config.yaml
d_model: 448
n_head: 7
lr_mult_o: 1.41
decay_fraction: 0.859
MLP neurons of a small language model. Each row is named by its layer, matrix (down: output weights) and neuron, and shows model dimensions 0-148. Each number is 500 + 50 x the weight over its row's rms, rounded and kept within 0 to 999. Numbers have three digits each.
After each neuron's rows is what it responds to, as a language model described it from the Wikipedia text at the highest values.

L9.down159:485484503600524553526548556575521429506471427386479475508430536525477508490519575540588540455573576493488516519527557599510516538528606506508452436494567512468519481602463472587455531540464582492484464526528459403401462458485623495541440524471477566465512452575541470385472478590556462471542525480451482444466598487486514543467572459549551492533549555514490432465450469468563471451459399436604517432519534519462555477439398544614406514450523540538
Numeric compounds and table cells

L3.down1322:614458464574495472512552410571494506514448550513445531528514511561475484497546506588483543506481473492442562523474479492531466574520589515446556440538556430469475457511468546425512396522496542517446465513492510548557513478489579451503500458469435587365502455472456463535539587463526517518455532486469612519478501524469457497472455416445478510502439526556492524502528415496462362495474512507496503498528454447513513413475455476502498464456556527488
Foreign-name word pieces

L9.down1463:480425492496539453486534550487479499479500450441491461542459461555551501482551485468506543466473524505490451463468523487456476522606466515500451540513483422410509472526554528533464529505443545499557361556615470427506577497502443476448502489528600454494496469528455533460493362516633519377476567480513501500537525500551513508579467508499451511489457526446586531440572494425511526528556513481584474527520464538471517493542613555561546482522535500489
Start of predicate description

L3.down469:446519534507478540573493526526471474436551500538485548525554529492480556519400508526466407526389367574483497422427502517526517516438490468616426527472560535551410522467590354402471521463539490566464503488499486546428481503494554543493635428516555537450571479609531524492490558476497506504399548492548441530515500515415474465534396445514532525553485465512504523511434546533416488475430502561461528466494461471434462536513526454408514449465546526461
Music recording verbs

L9.down1336:533410506642508545415503468511483481468525547511544521451498540481456480432462516524483556483424501441419578510551533440498562472489501427459459453490514478432482479502540488592482539528459479485439468609568476491551516463531505480530446612502541493490452448539458448408447471473543450485481560628505565532547486486390488484507540556471514453495577453558532524500499459457566456548432591490378487445497504618536492499527612427466547481464513543488
Word-start fragments before suffixes

L3.down242:579518525441464507430526550566514504497503479524440505583531463574502459528532624482512417615549429453475476504440548505498507487468573535522395367459537460540452450492585521395539495519465529496380546516401491585513510500536588548545497459430536511560559530481533408516471585471491473570455454447464538617569424560405534434427570550516557510553515464441555478534471378556489535381460461541456511446482494464540559463449480473487435482567525402478
Large-number magnitude tokens

L3.down1042:492560562503458402416554495502489588521461433480441493379452470615569416429561528516474506479519572514465471531525560463556588417414421475511518550449437487541512557596511506514462449555494495496539596488442517442458521575445517457464483442499430423431396420537507551544545500537542540569437506496528505535578358467493435421467558528508505528519442503548519486501471493518559495551570524499488494424493552542414511518561545485611522515510452523599
Mid-word subword fragments

L3.down1290:472606442514410486515529462509421504468528618530478541471536537506579436452528485556423576489505482483529540472530482456490536456538490458532495515556468436547448445458480453439422581452482481481469501505450614507540552519489463480479464562505444460517512370532447454587427448528431434510532500585566495522478524398397565465549514544444585486458504486536548491521532499506611466550521527502560466471590501442602482463514575458493487537484526546466
Mid-word pieces, number separators

L9.down1136:500463456426484482438484386520573428498436560578470482534475480438546491405562483515562503446480543555579415578517532469423417428540390521522429499478461518565483540541518607508442553448479538498425452424454451499472492568441497608463514467498448518351517539466443567471513463479489542462551597523514466439395525493504394507521434480538498503473446530568519447455440482527485492398574511477530513463530461394423433540477564516533554498566542525461
List continuation points

L10.down1487:512488508491515481536432487527531519346574588548507477420520469492517507510550476574500526518501472597526539545379547562482488371445523562482496565543484531474456542488499435473449478524486480531576561523490476520511458403484539579560471560422555459422582492545521473557532578537438486456539477467527526469427553461496446514469501515490481549500603420517440493565533522433582511478486451462505506481477417507573520386488496455560537530469491455503
Sports results table cells

L10.down681:530460504444538481527491528435503510603601454518522496566480461506535544487517549515483512465585500551556515441545470482511465549490424542541583554395460535567444424492502563533556406482434439540530488373490518540572505486406549451499505473524527508488523447460510504610487420440520414617476475480547385591524480539577466502477564517564489497444491515539489557524416472476489395531559455455494546462490476472489538589482532459584455405505602563565
Word-initial letter fragments

L10.down1489:495468583505511437528458431540599500511441541536459482454528612502455577551542554553495464596528464506538492559518464470508503501545491517586510442519438479542498500488500397499520470592577497442505509548495420419504499449523379528437489490565535480454537478384490500519520541523495485459439492507495495580521507581456543520470513473469488529526526498517508411459401445527517523473412504567515429474526578513405510479530505514452485483562409491452
Word-initial compound pieces

L9.down1348:474510384413521587502503479510600602522421546571504436561558470494568477516456562589549485568507510502501509530501532521453490455515457464491514445584499490525464576470452438366417606449574490548449535399379457491494457473482504595407572486570414591555467537536461618586522461609446398437491452461469515570506477469525462500540500467448451546497433444518450416493582496571525511594482570538542486472525554486484482510435530561466442446551523565545
Mid-name function words

L3.down1205:512480406527516459492502504524479477438558592482550523497591482519580521499427499470493534367559510494521550435458590556653551420466563505570436524513423505518554600563523546479528400510528455610456486547478522448599560391437609546448541523569484596472442466429463489462484593433583570514471530454452558612496410558482455449465457492463501478463515497541498540484490575467486428525452471476466560546517485590395452455512382478551413458538466490520
Mid-word name fragments

L3.down670:533574490626548525524552498567442516528461472531371485537505512444492506495582608494494498496503512446408543499504571593541406473535581510459533479510500483468431524481528516525425418523527478538494462467540486470409438559552548528585530537454553539518461446416505482497428529428594518522519413490532446584504466470406609454466541531539549467455493539510526437551496453512485438495501405497459539435516522440539506542457519348473492519473568426603
Word-final piece of names

L3.down207:544436558526542521555485487522460544550500542412426508551512415508520487539575581469466564520496455552478515533639500588427400453466556444461549527561529460475465536465503415501461418532555441417513485396541455589499472512500551487446486474500533620490520489518540502445411404398563646502477493516491569496519489471486503480428499543452495401514419574578431434479498425445607491561491441479535479424467510533558572487454539506487582531461529491467
Final vowel of foreign names

L10.down461:455533435463525465526429465441484597514441492516473550445377443495487507496488513520441547508412459541499434493430461472528503578429573580492517414421465525443480470497479495527519379540418575480469460468523520477566436546495515469494485511482546487459403578443524455424486442498445554481490523470422483494486533504468476467519498536450485532504500534480550482520531516541469439473476508531548511581614527527414440526447461541567522549519523563531
Mid-name word pieces

L10.down51:528418456620461455540520439463496496488485545445410469498451493487471471473434488571494536505528535540470579438448389466533621544434559616470509482456508514577460519512467566496532395512445478522519549527447496544545514498475485497520485475596574515499502574599538510484463446397470514624491577414504514480536377454452567497575483493466476545578536474531560544582522516563516481567463478507534493598479525538439426558448529543574425465465491493550
Word-opening subword fragments

L9.down174:510508439603475443462537536498544434438427475565582442489522507505505479476417414572498624507526551440565542501541575429583525569476532422469640550468522482505408519561483442438498547494427493540456521538502525447492480499393528503558403543488467491476423442517562493543475490584457395541571543443575538522524384487568534560517577439476475440500491467540422432526498442438452462517495441546537466513522512433417583517515623478559532490497516513485
Mid-word pieces of rare names

L9.down1046:560543453567546534435543570383455517510482556498521495463387477542513496462550526483458533550490481548518503511523453484476543409457557471512560490441533510502570516608451540563479549558496454450530374482504498530432446487528417480514542414533441582484515469554511499479447393543579439505380531433409501476584505549387559375476486487440446590367493468570512470444501473519526442468560436526472545402566451508476494512435649469544552405498502513592
Proper-name word pieces

L9.down3:479468533509517507554514513600497478536489523491489492541474458428527470542411498530472475461535446501475520522441460506552475508456491497551547453457422609545505528518484488528513525472504565536485546469467510505472512563501495521467498506502502529532484370444424432588584473419549485594471544528419443471496448490460513543553534456533478484537543561432495500396597453530426414465563499486496571471444477530526550570457484519549375530576506455600
Split word-initial letters

L10.down452:510553493437545483441521450481470542493428466418453459501407559468506460622533509449495469452545518490387472504455521524523422496504535439476487593561549554472547539578410495451457468488502592532562465510603509432537576580515459610463478526461471431439474479547472502550517480467459435513449459537453365471553550468594461509549581506550542552507506457491475611489439561472483554483462503569446495542550479461477470512530437528557412447576567437482
Table row-start cells

L9.down746:452489484499573560577488472501476589410480525586500478627449526460514497516480489491448474513469453516547491568563536494483544476518504519569466461522500497435500556470456408443527519451523436554505492395416409524461509448469480626518510522503455539437478477415537537569530517556442513480504465476450431528496493473518480534572455413418505482463522494476530421509497493592497421541504582561478517580486564436382501495508512540470483536484602577471
Inside creative work titles

L9.down608:489468475527515438577418563521445494573521571417531528525521574503539535492488486457501487565457464514391482539408521457516509455430490417484515496547524483473536519547541492528517459516499427532528521431475492457466481480545466590402547441533483542451557525468477537519536593529523541522527472561500506532483459554523461447553467516565402478377495490537516483564518460536470507585476416583544508555479540628513521547501507574514509498523546470537
Word-start subword fragments

L10.down18:472486506455545488448531513549379537408547516542518583431482556554603498438499485502451493570483464558455417536492495514557453521515543537526503465462566529467519486480467444398487458461587397458511441452418476432499488575434512567445443571447433543407417567381464472589519486555448480438455391448432421464520474439486507531465524541419467460470460534463569535485537559551533478472448564533434464615509501434451528523503507561481541513578590590467
Inside title-case names

L10.down1232:501551432525461530430545428564483566498509526478424533475434575444475533558431629402465430435450564481558464570592485511538460502435470451570509345487441429562527544480506530515398528541525491454535532545610507568532444489525595499506477496481489537496495544531522423463564567452465555458489489470423495524464422545526433574507500512447499462405550494483460480495442512576445457502515424423445520494426503539506504422429459586491452539523473497547
Names in lists and tables

L3.down931:502509580356462528423496534385543464500506460406546503544458536488517582547536580482393479457502477524456510493449546569513494475471510520560482479436529462519492600545417576528497513542425540544477415456549583472570398490432537437534442505518476489558520460607494614459482557472513507513498469594451475490431469611550438485499452427424443563507562462486515541523410470540558502549508593485472474516453486502509560553543497580492530506521533536464
Title and name fragments

L10.down1059:487483532380592478493442595512506493518437485470452520591548553589477544457479554495590459566496513640459551487541400535487488548469576464482489455533452444446496522476460469440499466514549464566462528498399405547538460462624545568418427566460501483490565464393565524519476545544526523490511421422513524537522543547466504512473556463503510519477538584530516495470428480492558514535506494526499505515545465366479488542569490490534544559497510494445
Words inside creative titles

L10.down696:511446542525525466408527468472490495424568600490449476507468459490510537554484534516472515510431545528467550538522490478534468414559574559536527569474516464491464390426571431615417489420486452529463439422535425501493476448406528462524399457457513537492540521427444412465449515467556551476467551443521493498546502593476529510489495520514444503478580545521564486565500488567467469509469400477446523410504478571558509515510505485477481484460554469438
Name-completing final pieces

L9.down257:500479542468569522441533571459499577564508521531573446486499484563583528590507568493452431515529453470513461520529505563549489494522498535509544517609596455407517620519540524477517461580523511535532533443610458506594477527522495543504465431557469579509523403582589481574495613432506502467498436409549543440494473479516445530485517480513472486525509559435507502405480465500491506563395495497567552609547537400546495497426527445492547542452561567448
Inside acronyms and codes

L10.down679:421549550512567457496560410462486544483525511598495521496425543515523470529459494596471418585481492551469513489520579612521452446488500514408531492500568492449507512518516536534526523395511485471514524413433341494478549487479415551520595574549512571555461437592479443541447440455504518473453519565531483453539473494550511486472562478507590576566574488550427427476492527518571484472508402419474514425548512433433565463441597354519499520498558474495
Proper-name completions